MLP neurons of a small language model. Each row is named by its layer, matrix (gate and up: input weights) and neuron, and shows model dimensions 208-271. Each number is 50 + 10 x the weight over its row's rms, rounded and kept within 0 to 99. A neuron's up and down rows have the sign that makes its largest values positive.
Before each neuron's rows, "fires after" lists the tokens most often just before its 100 highest values on Wikipedia text that the model never trained on.

fires after: " h", " c", " ex", " be", " H", "e"
L3.gate600:59 60 40 50 47 56 39 48 57 45 45 46 53 57 49 46 42 46 56 55 27 52 61 41 37 54 24 37 58 42 52 56 42 51 47 49 53 55 56 45 44 48 61 41 63 48 45 50 63 55 40 54 49 61 60 59 48 61 49 45 63 66 47 50
L3.up600:51 58 48 61 67 53 59 62 57 60 40 56 62 53 45 37 52 53 48 34 53 52 52 42 58 56 46 48 51 58 54 45 54 46 48 62 53 57 57 53 48 46 42 46 31 51 67 41 49 36 76 51 30 45 46 51 57 55 52 42 43 43 36 48

fires after: ".", "″", " S", "°", " F"
L3.gate870:45 52 61 53 53 45 42 59 61 57 54 52 38 59 60 58 43 54 38 64 39 29 42 38 37 42 53 53 68 54 56 45 39 35 29 60 38 58 42 55 69 50 44 22 25 50 63 56 32 64 54 74 35 60 56 45 40 44 43 38 39 59 65 51
L3.up870:52 55 46 54 57 55 57 51 43 30 63 62 31 57 68 45 58 64 55 50 52 51 37 57 48 60 60 50 42 52 37 49 29 61 40 49 58 52 38 49 44 51 39 48 42 39 63 47 46 65 29 60 49 47 37 57 29 52 63 55 53 43 55 51

fires after: " R", " d", "d", " cl", "l", "w"
L2.gate752:42 70 58 50 62 51 50 69 43 45 57 56 60 51 32 51 50 60 59 40 42 58 53 52 62 61 45 49 47 52 43 29 47 55 65 61 43 42 41 52 35 58 44 38 51 53 34 42 54 65 67 28 56 45 71 54 69 42 46 32 66 41 48 45
L2.up752:31 58 38 50 71 45 52 51 52 56 49 45 36 45 27 58 43 53 37 43 34 55 39 50 52 40 57 73 35 45 43 60 62 56 55 48 37 55 52 64 44 62 40 42 42 53 34 53 39 54 69 47 42 41 56 48 64 48 64 60 60 58 54 60

fires after: " re", " Re", "re", " F", " "
L3.gate446:59 40 43 60 51 57 36 50 44 57 37 53 58 53 62 62 45 59 55 27 61 48 64 60 49 54 51 54 46 65 48 50 54 71 44 52 43 45 50 58 65 56 50 47 49 46 79 52 53 45 50 61 67 52 64 46 64 40 62 36 57 49 53 52
L3.up446:50 37 61 53 49 59 52 58 55 61 56 56 54 43 59 51 61 53 48 34 43 59 28 45 39 46 51 58 50 33 41 41 38 52 56 61 61 47 55 51 46 46 50 34 40 42 39 47 43 54 30 59 48 38 54 39 57 31 46 65 65 57 48 27

fires after: " b", " profess", " m", " act", "in", " /"
L2.gate774:49 38 62 52 52 49 48 48 34 51 47 44 77 57 42 65 55 62 57 49 54 40 49 47 41 62 44 48 50 39 37 55 42 46 42 54 29 50 47 50 40 44 39 50 51 65 47 58 63 71 51 49 62 35 61 47 55 44 48 49 45 31 64 53
L2.up774:52 44 53 45 40 36 43 42 39 57 41 52 70 60 62 63 28 65 25 50 60 46 37 45 33 55 43 53 64 51 51 50 44 51 39 50 27 46 46 66 39 39 46 53 50 73 48 57 51 52 58 45 49 40 60 64 64 52 42 35 41 27 51 56

fires after: " 1,", " det", " |", " 4", "ak", " 9"
L2.gate1200:52 60 42 52 60 61 57 50 57 49 53 47 47 47 42 45 65 49 59 47 47 41 44 40 26 67 43 37 34 72 51 50 42 56 47 45 48 54 50 54 50 52 45 57 56 47 56 49 45 34 34 49 36 70 50 46 52 44 59 60 42 82 52 53
L2.up1200:50 67 35 50 53 52 52 27 61 61 60 62 60 52 63 46 69 50 54 56 56 30 35 44 25 52 50 44 47 45 47 46 55 57 31 39 44 73 34 49 60 53 37 48 41 57 51 50 44 40 52 60 36 51 43 45 50 57 50 48 59 55 36 59

fires after: "ac", "use", " le", " m", "m", "le"
L2.gate1349:54 44 58 76 34 51 51 58 60 48 59 52 51 77 41 63 17 60 46 43 50 54 55 37 38 40 59 58 35 36 48 52 42 46 42 41 32 48 48 50 50 41 41 49 55 45 44 61 54 63 67 57 47 66 55 28 50 30 37 41 60 38 38 72
L2.up1349:59 46 41 57 27 49 51 43 51 42 48 59 54 73 46 44 32 65 38 47 56 58 63 56 30 43 49 45 52 52 47 38 34 47 49 41 28 47 50 57 48 46 42 57 58 46 46 56 74 52 62 63 57 68 51 40 50 47 39 46 46 42 49 61

fires after: "\n", " Pr", " cr"
L2.gate1026:41 45 35 48 55 61 37 32 41 39 54 44 60 50 66 44 44 25 55 45 44 56 52 52 52 65 68 61 39 43 65 54 47 59 51 42 41 46 39 56 50 48 43 33 34 47 16 51 65 44 41 28 49 57 62 63 50 29 60 61 49 58 45 54
L2.up1026:75 53 62 37 70 39 62 56 60 62 48 40 48 43 39 33 51 46 35 43 45 59 55 48 36 41 43 35 54 54 38 49 50 66 37 50 52 38 53 44 49 57 67 41 56 48 60 42 58 50 58 40 51 53 45 47 66 41 60 36 53 55 60 64

fires after: " (", "\n", " \"", "==", " T", "==="
L2.gate1480:41 49 47 68 65 41 44 52 42 47 40 34 49 66 50 50 57 61 44 43 58 53 44 56 59 61 54 36 62 33 54 55 50 48 47 72 48 44 36 35 57 57 45 71 41 41 70 54 58 42 48 69 55 72 48 34 30 61 58 37 31 65 44 46
L2.up1480:59 66 34 41 38 67 46 43 52 47 44 54 63 62 52 32 53 38 60 56 73 61 69 36 60 60 52 45 50 55 50 62 45 50 33 58 55 52 48 40 28 51 49 47 37 50 73 48 46 50 65 52 46 59 50 39 47 44 34 56 44 83 36 50

fires after: " R", " B", " G", "er", "l"
L5.gate962:55 48 54 68 58 51 15 57 53 49 31 46 41 74 41 41 33 54 60 57 53 44 59 32 55 54 65 37 76 44 44 43 54 38 57 52 43 52 40 46 41 75 41 45 59 41 48 57 44 52 63 36 51 51 47 56 46 53 48 24 44 36 43 41
L5.up962:67 33 63 47 59 54 41 60 62 57 66 35 45 62 52 39 48 65 53 38 37 55 57 51 65 46 45 69 61 37 45 34 49 79 53 52 64 53 36 54 55 55 41 50 58 27 31 63 52 55 53 37 54 65 53 49 51 72 50 48 49 63 55 33

fires after: " M", "v", "m", " V", "M", " B"
L3.gate618:47 36 38 48 45 63 47 38 47 34 47 52 64 37 63 51 57 44 55 57 56 35 51 45 72 47 86 71 57 56 52 45 53 32 56 39 50 46 46 47 53 44 54 57 63 40 42 35 41 62 53 62 48 35 48 60 66 64 54 56 51 54 59 57
L3.up618:69 45 50 50 54 46 38 53 48 54 56 34 40 38 54 48 38 45 47 56 54 49 59 66 54 46 50 73 44 32 54 44 65 63 42 57 70 62 48 65 51 38 60 53 43 63 61 61 50 46 50 47 47 61 32 49 50 68 53 60 58 44 53 38

fires after: " K", " h", " m", " Sh"
L2.gate1260:57 22 48 40 57 52 28 48 54 41 67 51 79 41 60 56 42 61 57 36 40 56 62 51 51 51 43 52 39 37 68 58 40 48 55 38 44 59 27 35 38 57 52 51 37 57 46 56 58 41 50 34 59 60 52 53 47 60 53 57 47 63 35 54
L2.up1260:41 48 53 56 47 48 57 45 63 50 56 57 58 43 31 38 59 51 72 42 50 32 53 31 26 55 39 44 34 60 44 42 54 37 53 37 69 53 68 70 51 32 58 50 62 59 53 46 35 67 68 51 56 35 49 48 48 49 36 60 43 49 60 35

fires after: " F", " f", " B", " S", "f", " sp"
L5.gate472:42 37 46 55 44 59 62 50 60 55 71 51 38 52 51 49 49 62 53 53 45 47 44 41 27 19 68 49 54 56 48 40 29 48 49 52 45 43 49 48 63 49 64 55 46 43 60 49 40 51 49 49 40 46 56 47 64 39 48 50 52 31 54 43
L5.up472:49 34 52 57 45 48 52 46 56 60 57 53 35 50 53 42 45 69 44 52 40 54 45 46 40 44 52 58 40 44 62 49 36 45 52 52 54 47 43 49 49 52 56 53 41 59 47 54 41 45 40 44 53 47 49 57 53 40 70 46 46 40 43 42

fires after: " P", " p", " C", "p", "ag", " K"
L3.gate1094:23 47 61 62 55 64 48 50 44 51 47 65 70 46 41 79 51 34 46 50 41 53 52 56 39 51 42 51 48 53 23 38 56 56 64 40 39 26 58 44 58 45 52 53 54 54 44 53 36 63 42 31 53 34 56 45 53 44 60 67 43 39 40 33
L3.up1094:59 35 50 55 52 54 69 43 58 48 45 34 40 72 49 21 51 49 49 49 48 56 55 47 58 47 48 59 71 55 51 51 51 53 43 54 38 66 48 32 66 52 59 51 71 51 73 41 25 40 50 44 65 55 39 45 48 42 42 63 49 42 42 53

fires after: " d", " L", " l", " R", " H"
L3.gate444:51 55 54 56 64 29 43 71 49 46 52 52 49 48 34 73 35 52 74 39 60 44 57 67 62 55 47 59 48 48 44 53 49 44 72 41 36 56 41 49 49 39 57 55 34 66 50 42 45 46 57 53 43 34 36 35 49 50 35 43 59 60 55 65
L3.up444:40 36 60 49 73 35 66 60 38 65 55 45 38 41 51 65 52 46 50 61 38 49 49 45 40 61 60 54 44 59 69 63 53 52 36 43 42 50 61 71 34 74 56 61 45 50 48 64 43 34 64 51 68 62 56 45 62 43 50 33 65 58 57 53

fires after: " C", " c", " K", " S", " s"
L3.gate1475:56 49 52 65 57 71 54 51 44 54 56 55 41 72 51 44 66 46 42 37 38 49 56 49 45 61 50 50 40 32 45 33 57 46 47 49 42 51 39 29 60 63 65 47 52 58 41 60 60 44 47 50 46 52 51 37 61 41 65 57 62 64 49 53
L3.up1475:45 42 63 56 71 58 68 44 47 63 63 40 51 54 50 29 39 57 43 55 50 45 59 28 64 46 41 37 44 41 37 44 65 42 64 48 43 45 54 35 52 56 42 58 52 83 56 35 57 52 56 43 48 54 55 45 29 47 52 58 42 59 41 59

fires after: " P", " R", "l", " Cl", " p", " F"
L5.gate954:35 39 46 61 56 49 47 51 47 55 40 46 45 41 51 45 59 53 60 51 37 55 55 65 58 37 50 36 46 37 70 54 37 50 41 34 45 36 51 53 40 45 49 32 50 57 73 52 45 59 44 50 56 47 36 63 51 35 64 50 56 50 49 45
L5.up954:51 48 52 65 44 50 45 37 44 49 51 42 49 22 39 37 51 59 61 40 44 52 50 54 40 65 68 56 69 57 46 45 51 36 45 48 50 46 48 49 63 64 35 57 62 43 64 46 43 49 59 51 60 45 46 44 41 24 50 76 59 52 53 48

fires after: " M", " P", " R", " K", " G", " O"
L3.gate909:45 73 59 51 43 43 37 54 51 33 41 55 52 54 31 52 56 48 51 42 45 32 44 35 66 44 29 57 49 35 46 56 65 42 80 54 53 70 46 35 40 48 34 27 41 52 53 54 57 53 53 50 47 51 45 46 50 57 36 46 51 38 51 35
L3.up909:60 50 51 57 60 49 65 41 60 54 40 51 47 43 55 38 61 44 33 37 64 51 38 45 60 50 64 55 65 30 62 61 50 48 48 59 63 57 49 41 47 51 32 53 72 36 36 58 43 58 51 26 62 55 43 61 45 64 60 68 37 44 64 50

fires after: " f", " F", " St", " G", " b", " st"
L3.gate271:39 47 42 46 41 62 47 49 47 53 67 47 45 33 36 46 42 57 49 59 47 55 44 41 65 34 48 39 59 36 64 53 24 41 49 51 44 46 43 35 72 43 44 48 56 39 37 43 39 61 50 52 24 56 49 39 40 25 46 64 44 35 65 43
L3.up271:62 26 47 33 41 46 37 61 49 53 48 34 47 47 64 37 59 51 48 35 56 38 47 45 41 39 62 61 48 57 49 63 52 59 53 57 60 62 56 48 63 52 39 35 47 45 55 45 55 52 53 52 55 52 65 45 59 59 61 46 45 47 41 52

fires after: " st", " (", " not", " \"", " wh", " w"
L3.gate1119:46 51 46 59 37 39 67 49 61 50 50 56 64 49 40 65 68 42 38 52 39 45 65 39 51 45 67 39 48 55 32 57 46 73 47 52 30 63 57 45 53 52 55 52 52 48 52 44 44 48 33 51 38 61 57 58 41 56 24 55 32 42 34 53
L3.up1119:52 56 51 45 52 29 61 58 48 67 46 45 39 52 43 45 47 65 57 40 50 62 39 33 53 50 55 44 53 55 45 63 43 37 40 68 51 53 36 47 61 69 42 45 46 65 55 52 58 35 51 43 60 61 50 38 56 55 72 43 63 55 58 62

fires after: "\n"
L3.gate81:54 43 36 46 73 63 46 29 59 55 53 52 59 35 63 34 67 44 34 54 57 65 52 47 41 56 52 53 50 46 48 51 54 58 62 59 53 51 58 62 22 50 51 44 48 59 41 41 48 54 47 64 35 68 45 40 46 38 43 41 49 48 47 72
L3.up81:80 47 37 51 55 56 61 43 54 55 55 58 27 37 65 42 54 50 47 42 37 50 59 44 63 53 50 33 52 44 14 51 68 47 38 56 50 57 49 30 46 57 44 65 64 49 60 48 53 58 67 42 43 43 54 50 64 58 48 52 49 47 30 44

fires after: " c", " v", " C", " sc", " acc"
L2.gate1014:51 63 55 48 43 40 56 55 48 63 49 63 44 63 40 38 56 50 74 51 45 58 55 62 28 59 36 43 50 62 52 54 61 53 59 66 42 47 54 41 60 52 54 36 63 52 51 42 33 41 49 29 46 47 48 55 36 62 56 58 59 55 25 44
L2.up1014:33 38 42 32 57 47 51 53 61 51 59 48 32 52 55 46 65 38 50 54 50 45 66 63 49 59 37 50 57 60 52 71 59 25 53 50 48 47 52 64 44 42 46 50 30 47 59 32 45 40 40 55 48 50 50 38 40 52 49 65 30 56 38 43

fires after: " (", " P", " O", " re", " ", " co"
L3.gate727:55 52 66 44 46 60 34 50 56 41 39 70 63 40 52 54 55 63 46 36 39 44 50 56 36 63 55 43 55 61 49 61 52 45 42 49 45 48 39 53 47 60 41 53 50 55 58 68 45 57 50 67 62 63 63 56 57 47 73 64 61 61 53 55
L3.up727:39 56 49 45 66 40 55 46 65 52 58 45 53 40 48 45 40 44 37 29 36 56 46 52 53 48 50 59 41 57 39 34 45 54 60 54 43 51 34 43 46 33 47 55 42 53 53 48 46 47 45 64 58 50 62 29 52 73 58 57 60 47 50 47

fires after: "stit", "use", " A", "ra", "le"
L3.gate158:40 43 47 73 33 37 35 41 58 46 49 58 46 55 55 47 54 56 45 46 47 57 46 49 44 56 49 48 29 36 43 47 46 52 43 43 43 60 48 63 50 55 39 40 58 44 68 45 37 33 66 56 51 54 61 38 49 46 64 35 45 51 48 54
L3.up158:51 39 29 53 35 31 35 46 46 54 73 40 56 25 52 51 59 57 60 53 48 43 40 55 52 53 37 49 34 50 45 44 45 45 52 47 51 46 40 50 65 63 38 56 59 45 45 68 47 42 44 64 63 68 47 40 73 44 46 61 44 51 56 40

fires after: "\n"
L3.gate209:59 43 34 54 59 70 63 46 60 48 61 60 32 37 45 47 41 66 26 50 47 54 59 59 54 49 74 31 58 42 53 43 48 42 55 63 57 46 36 44 46 58 48 36 46 52 37 39 53 55 41 52 48 37 41 49 56 42 55 45 54 33 44 56
L3.up209:53 53 47 39 66 48 41 47 54 48 42 46 25 64 37 39 61 32 55 39 46 60 51 32 54 43 23 39 45 62 38 44 55 68 61 52 43 40 64 46 58 43 57 44 51 45 56 43 49 46 54 45 44 50 49 44 69 51 66 64 63 47 57 66

fires after: " m", " M", " im", "m", "ou", "M"
L5.gate224:48 53 44 39 59 42 62 48 35 49 43 63 42 53 56 38 39 48 40 52 56 60 48 42 54 44 57 53 51 46 54 39 58 60 54 57 44 51 51 47 45 41 53 56 58 44 44 56 61 65 52 59 44 37 44 34 58 46 51 45 45 56 61 62
L5.up224:48 46 45 58 49 49 44 47 41 46 47 49 50 57 55 44 31 54 47 49 25 59 54 43 44 49 45 47 44 75 51 63 41 37 55 25 43 32 37 64 52 50 57 54 32 59 37 52 64 36 52 50 43 65 48 50 47 52 41 66 55 52 51 66

fires after: "k", " U", "U", " m", " qu", " M"
L3.gate717:56 38 33 46 44 40 56 43 65 48 67 51 46 56 43 53 48 48 37 60 39 52 59 54 39 39 30 40 44 35 58 44 63 50 78 54 51 29 65 52 46 59 42 54 51 56 50 59 56 43 55 44 42 72 34 56 56 64 36 55 64 45 67 42
L3.up717:44 44 42 37 59 49 47 24 55 38 48 44 60 47 37 54 61 46 50 64 32 48 64 64 59 44 50 54 48 55 49 39 74 45 72 51 31 41 54 58 48 49 43 59 49 63 51 52 43 32 50 56 62 47 68 45 43 58 57 45 67 60 47 56

fires after: " 7", " 8", " 6", " 5", " 9", " 4"
L2.gate1187:40 58 49 65 49 54 54 52 51 61 47 58 44 61 37 43 73 28 54 53 46 41 44 41 44 39 50 41 48 52 57 47 39 54 45 50 49 54 65 49 45 62 39 58 61 47 35 47 44 61 46 39 40 36 57 56 60 61 65 41 35 56 53 47
L2.up1187:46 57 45 55 39 48 71 35 55 50 41 65 47 66 45 51 63 38 48 70 40 34 41 52 40 44 38 39 74 46 56 39 58 52 44 52 33 63 77 57 58 64 52 53 53 23 49 30 57 50 43 49 65 57 41 37 43 37 44 37 65 56 41 48

fires after: " e", " E", " O", " se", " ex", "E"
L3.gate222:57 36 51 64 52 46 38 37 47 38 36 53 53 41 55 50 53 60 54 42 53 53 66 56 46 51 56 60 61 54 60 45 52 66 53 40 60 36 65 50 35 66 51 41 36 52 62 59 57 41 42 52 58 59 57 63 45 70 40 36 59 47 51 52
L3.up222:38 47 44 59 60 57 39 57 48 51 49 41 49 55 37 61 40 49 58 52 36 50 63 56 61 52 35 59 39 55 54 52 61 51 65 41 57 32 52 45 45 41 46 57 54 56 48 35 39 41 55 56 47 46 28 41 75 50 57 52 43 38 46 30

fires after: " K", "A", " R", " Gr", " L", " Comm"
L2.gate1366:42 39 52 55 48 50 41 26 49 44 38 51 55 53 53 42 44 56 46 49 33 59 52 57 48 38 65 50 31 54 35 54 49 39 52 49 50 49 33 35 55 47 69 56 53 50 49 42 61 45 56 36 54 48 51 45 43 56 55 45 53 51 37 59
L2.up1366:65 61 25 53 43 47 50 41 43 59 56 52 50 48 54 60 66 47 35 30 65 47 48 47 63 53 67 58 34 46 52 39 48 40 56 57 65 37 56 55 53 44 46 50 57 78 43 39 49 43 41 28 69 55 30 55 50 41 40 48 52 45 50 35

fires after: "5", ":", "4", "0", "1", "2"
L2.gate245:56 55 32 62 56 59 59 38 71 53 47 58 60 38 56 48 60 63 38 64 48 34 58 43 41 49 48 47 50 52 47 43 47 55 65 57 40 40 52 41 63 44 53 43 60 72 40 58 71 41 51 46 37 50 38 41 38 40 54 42 54 37 38 39
L2.up245:58 64 58 50 38 64 70 32 58 47 58 53 63 43 41 60 73 48 44 53 48 41 50 33 46 34 45 50 46 63 51 50 45 45 58 30 50 64 63 42 35 51 43 52 56 53 38 47 38 38 41 35 56 68 44 62 39 67 41 43 38 57 44 38

fires after: " R", " K", " l", " r", " L", " k"
L3.gate49:47 41 52 63 54 57 42 56 46 37 47 59 64 45 41 57 35 78 59 57 54 52 58 50 28 52 62 53 31 62 57 44 47 44 50 49 31 54 40 49 60 31 51 40 25 63 44 34 54 36 63 33 44 54 57 46 58 48 50 41 49 54 46 57
L3.up49:54 34 38 50 54 57 50 55 60 48 49 52 57 51 35 55 55 46 44 53 48 64 40 52 59 38 47 48 38 42 58 58 51 51 47 61 62 39 40 41 55 42 37 53 50 72 49 51 32 47 45 49 66 44 50 37 49 42 48 59 61 39 40 47

fires after: " H", " h", "ac", "H", " stud"
L2.gate607:67 36 55 46 81 28 41 43 68 48 44 53 38 71 50 45 61 48 41 47 45 55 54 47 50 48 39 37 40 48 45 66 38 51 50 46 55 53 36 41 42 49 67 56 62 39 57 34 50 39 36 48 55 63 54 52 62 42 58 40 43 63 44 45
L2.up607:48 47 53 42 51 42 51 44 37 60 33 56 67 22 44 56 46 64 29 37 57 45 48 49 48 37 63 50 50 40 43 47 68 55 51 72 57 37 53 52 57 45 50 44 62 65 57 53 52 35 65 48 38 49 49 59 15 47 58 38 48 57 28 55

fires after: "b", " B", " b", "ib", "oc", "w"
L2.gate1383:46 32 56 33 60 61 37 64 44 53 44 40 39 46 44 37 58 57 54 48 59 53 53 49 59 58 50 67 63 52 57 63 35 50 63 43 42 55 58 36 61 37 52 39 60 34 61 39 48 56 41 55 57 56 55 52 39 51 55 62 53 36 64 54
L2.up1383:63 45 59 42 38 65 59 50 49 54 59 35 49 41 43 33 51 41 54 66 46 59 56 60 61 71 50 63 49 32 76 30 35 40 72 38 50 47 57 45 48 48 61 47 27 58 40 50 47 47 55 43 53 63 58 41 33 52 53 49 49 37 48 45

fires after: "\n"
L2.gate695:61 48 43 56 46 67 43 46 31 55 36 53 47 33 36 46 61 47 37 39 47 57 53 54 52 55 71 56 48 47 40 63 46 51 55 59 67 64 56 61 40 45 37 48 59 57 45 63 64 53 60 28 50 44 51 62 50 61 52 59 50 58 35 57
L2.up695:49 50 45 51 49 44 55 56 53 61 55 44 65 60 47 44 43 51 46 32 41 61 52 37 56 40 30 61 54 79 61 47 60 63 32 37 37 24 38 51 50 48 50 56 66 44 53 49 45 48 51 54 65 53 35 51 55 36 39 41 57 39 47 44

fires after: " c", " sc", " C", " H", " b"
L3.gate248:56 60 57 61 33 63 44 55 38 65 51 72 59 46 36 35 48 47 47 47 59 50 52 42 18 63 58 66 44 49 63 44 53 47 61 64 49 45 55 49 45 26 44 54 46 62 51 44 59 41 45 50 39 65 57 45 54 62 60 36 53 59 57 54
L3.up248:45 47 65 42 61 54 53 46 41 58 73 30 50 48 39 50 48 57 62 42 51 45 62 48 58 38 34 59 60 60 53 63 55 45 50 46 44 53 52 54 60 46 59 33 37 53 29 36 66 37 37 47 46 56 64 42 42 36 54 53 66 46 38 58

fires after: " (", "==", "-", "\n", " \"", "("
L2.gate640:63 40 40 53 74 59 53 37 54 49 70 41 58 55 53 60 46 50 54 40 57 52 40 55 43 63 47 42 60 56 54 60 50 38 61 61 68 58 54 44 40 52 43 70 41 32 44 67 45 38 39 48 61 48 59 51 49 44 49 54 53 57 24 36
L2.up640:62 44 60 08 57 55 43 35 51 54 57 50 59 46 43 57 38 43 65 39 47 50 63 52 49 56 37 45 63 56 43 49 51 42 42 43 57 42 47 34 44 48 64 46 54 40 56 55 44 40 50 47 46 57 49 58 40 27 41 46 56 52 43 55

fires after: " R", " r", " g", "r", " G"
L3.gate205:41 54 50 45 46 42 43 46 53 50 38 50 46 53 37 56 48 47 58 56 45 50 31 53 56 49 67 47 49 29 50 42 60 35 69 43 49 47 45 59 44 54 55 40 41 43 45 44 66 44 45 27 69 56 36 42 45 55 22 54 27 42 74 40
L3.up205:60 43 51 49 51 53 41 46 44 57 51 45 41 44 41 52 32 49 41 35 39 54 70 69 47 56 64 65 57 57 44 48 48 34 58 57 67 43 70 53 58 57 37 40 55 35 37 44 50 61 59 56 60 39 29 40 51 48 47 44 40 53 47 39

fires after: "b", "ai", " b", "y", " f", "ag"
L7.gate1496:50 36 60 45 46 58 46 63 50 58 38 67 48 50 49 32 44 43 58 63 40 32 56 55 52 47 42 47 63 60 45 54 55 58 52 57 41 49 46 57 77 45 54 54 48 41 43 67 49 30 41 46 70 39 57 41 54 52 33 31 50 42 52 55
L7.up1496:49 38 52 47 49 57 31 36 40 47 61 40 46 35 35 53 48 53 36 64 50 63 58 59 51 64 50 58 58 31 48 47 50 53 52 54 28 57 39 39 49 47 56 41 55 66 49 52 55 48 42 37 45 49 47 58 53 53 56 29 30 49 46 54

fires after: " B", " F", " g", " G", " D", " f"
L2.gate530:32 40 51 27 40 54 53 63 45 45 54 63 40 58 53 55 55 33 56 61 55 35 46 47 55 45 64 42 56 47 44 40 41 45 63 55 40 44 37 38 56 71 48 27 39 45 44 39 52 57 37 23 49 44 51 55 55 55 62 51 32 42 59 34
L2.up530:51 45 59 44 61 54 53 62 40 49 62 77 24 63 40 45 52 53 37 66 38 38 61 42 45 65 57 50 50 43 58 52 64 47 54 54 29 60 45 44 48 56 39 46 41 33 44 53 52 53 48 21 57 53 49 35 29 44 37 61 57 60 43 25

fires after: "5", "4", " 7", " 8", "om", " 4"
L7.gate1000:27 45 35 47 66 66 40 50 55 64 48 60 44 43 51 52 52 47 48 49 45 45 47 49 45 53 43 39 57 58 59 47 63 52 34 63 40 42 44 46 41 58 47 50 77 50 62 69 60 43 45 48 35 45 53 53 44 48 44 42 50 42 40 61
L7.up1000:67 52 60 44 32 63 45 23 52 48 59 47 55 45 47 58 42 59 53 68 58 51 40 52 59 40 57 45 46 69 51 59 52 66 58 52 43 43 65 46 49 49 51 65 47 47 58 58 44 31 43 44 61 36 54 46 37 55 54 51 67 55 42 51

fires after: " d", " D", " m", " F"
L2.gate761:40 30 44 54 48 21 35 52 55 41 65 43 45 30 53 52 56 52 50 51 62 53 63 62 35 28 54 50 59 40 45 48 42 60 49 58 41 43 46 37 65 52 57 45 44 60 59 52 51 58 53 58 45 49 57 58 42 64 54 55 45 54 43 59
L2.up761:45 48 53 72 66 54 43 39 70 47 42 60 44 56 43 48 69 51 51 51 53 66 41 34 47 68 67 42 54 56 46 62 62 51 46 53 62 63 58 32 58 67 51 65 45 49 53 43 56 44 61 51 50 30 56 57 56 66 38 44 51 66 41 52

fires after: " K", " Sh", " sh", " un"
L3.gate775:38 40 43 50 58 47 41 39 68 50 55 71 59 55 55 41 50 51 61 25 39 44 60 52 60 55 34 44 47 46 34 58 53 50 55 52 53 38 42 42 60 53 63 43 31 67 57 43 50 53 60 47 46 42 53 56 37 52 26 58 55 64 37 52
L3.up775:58 43 45 41 49 55 52 32 41 56 56 48 59 45 42 62 51 57 51 56 60 53 37 49 44 60 69 52 55 59 67 37 43 38 46 48 49 49 58 63 61 53 61 62 59 46 53 56 65 59 53 33 61 52 69 55 52 51 35 70 33 33 74 48

fires after: " A", "eb", " f", " F", " B", " M"
L3.gate627:56 41 41 50 51 63 44 35 35 30 40 39 32 29 46 47 42 60 48 55 66 56 70 60 58 37 56 46 43 44 62 55 57 66 43 33 48 54 50 51 49 45 44 45 50 38 44 42 56 51 38 35 58 48 47 63 42 60 72 52 55 62 44 68
L3.up627:46 37 57 64 69 57 50 51 63 59 53 40 34 50 61 48 47 54 52 71 70 40 53 65 51 59 45 73 42 42 43 47 52 55 38 61 56 34 63 53 42 36 51 46 52 62 30 33 49 45 43 58 49 39 35 38 58 41 59 42 42 39 59 45

fires after: " m", "m", " M", "H"
L3.gate579:56 40 45 62 47 55 28 44 42 53 49 52 43 62 37 56 55 57 48 50 54 44 59 37 40 47 46 50 50 47 53 45 55 64 49 63 51 66 43 46 36 61 56 42 43 50 41 50 67 37 53 50 38 36 27 54 51 56 51 55 66 57 61 36
L3.up579:71 29 62 41 66 50 49 40 46 50 40 44 53 62 33 55 47 46 26 60 34 55 42 38 48 27 52 61 40 54 51 50 51 66 60 52 49 52 38 51 54 52 46 45 52 62 54 50 43 54 53 63 45 37 45 54 49 54 48 46 73 43 43 51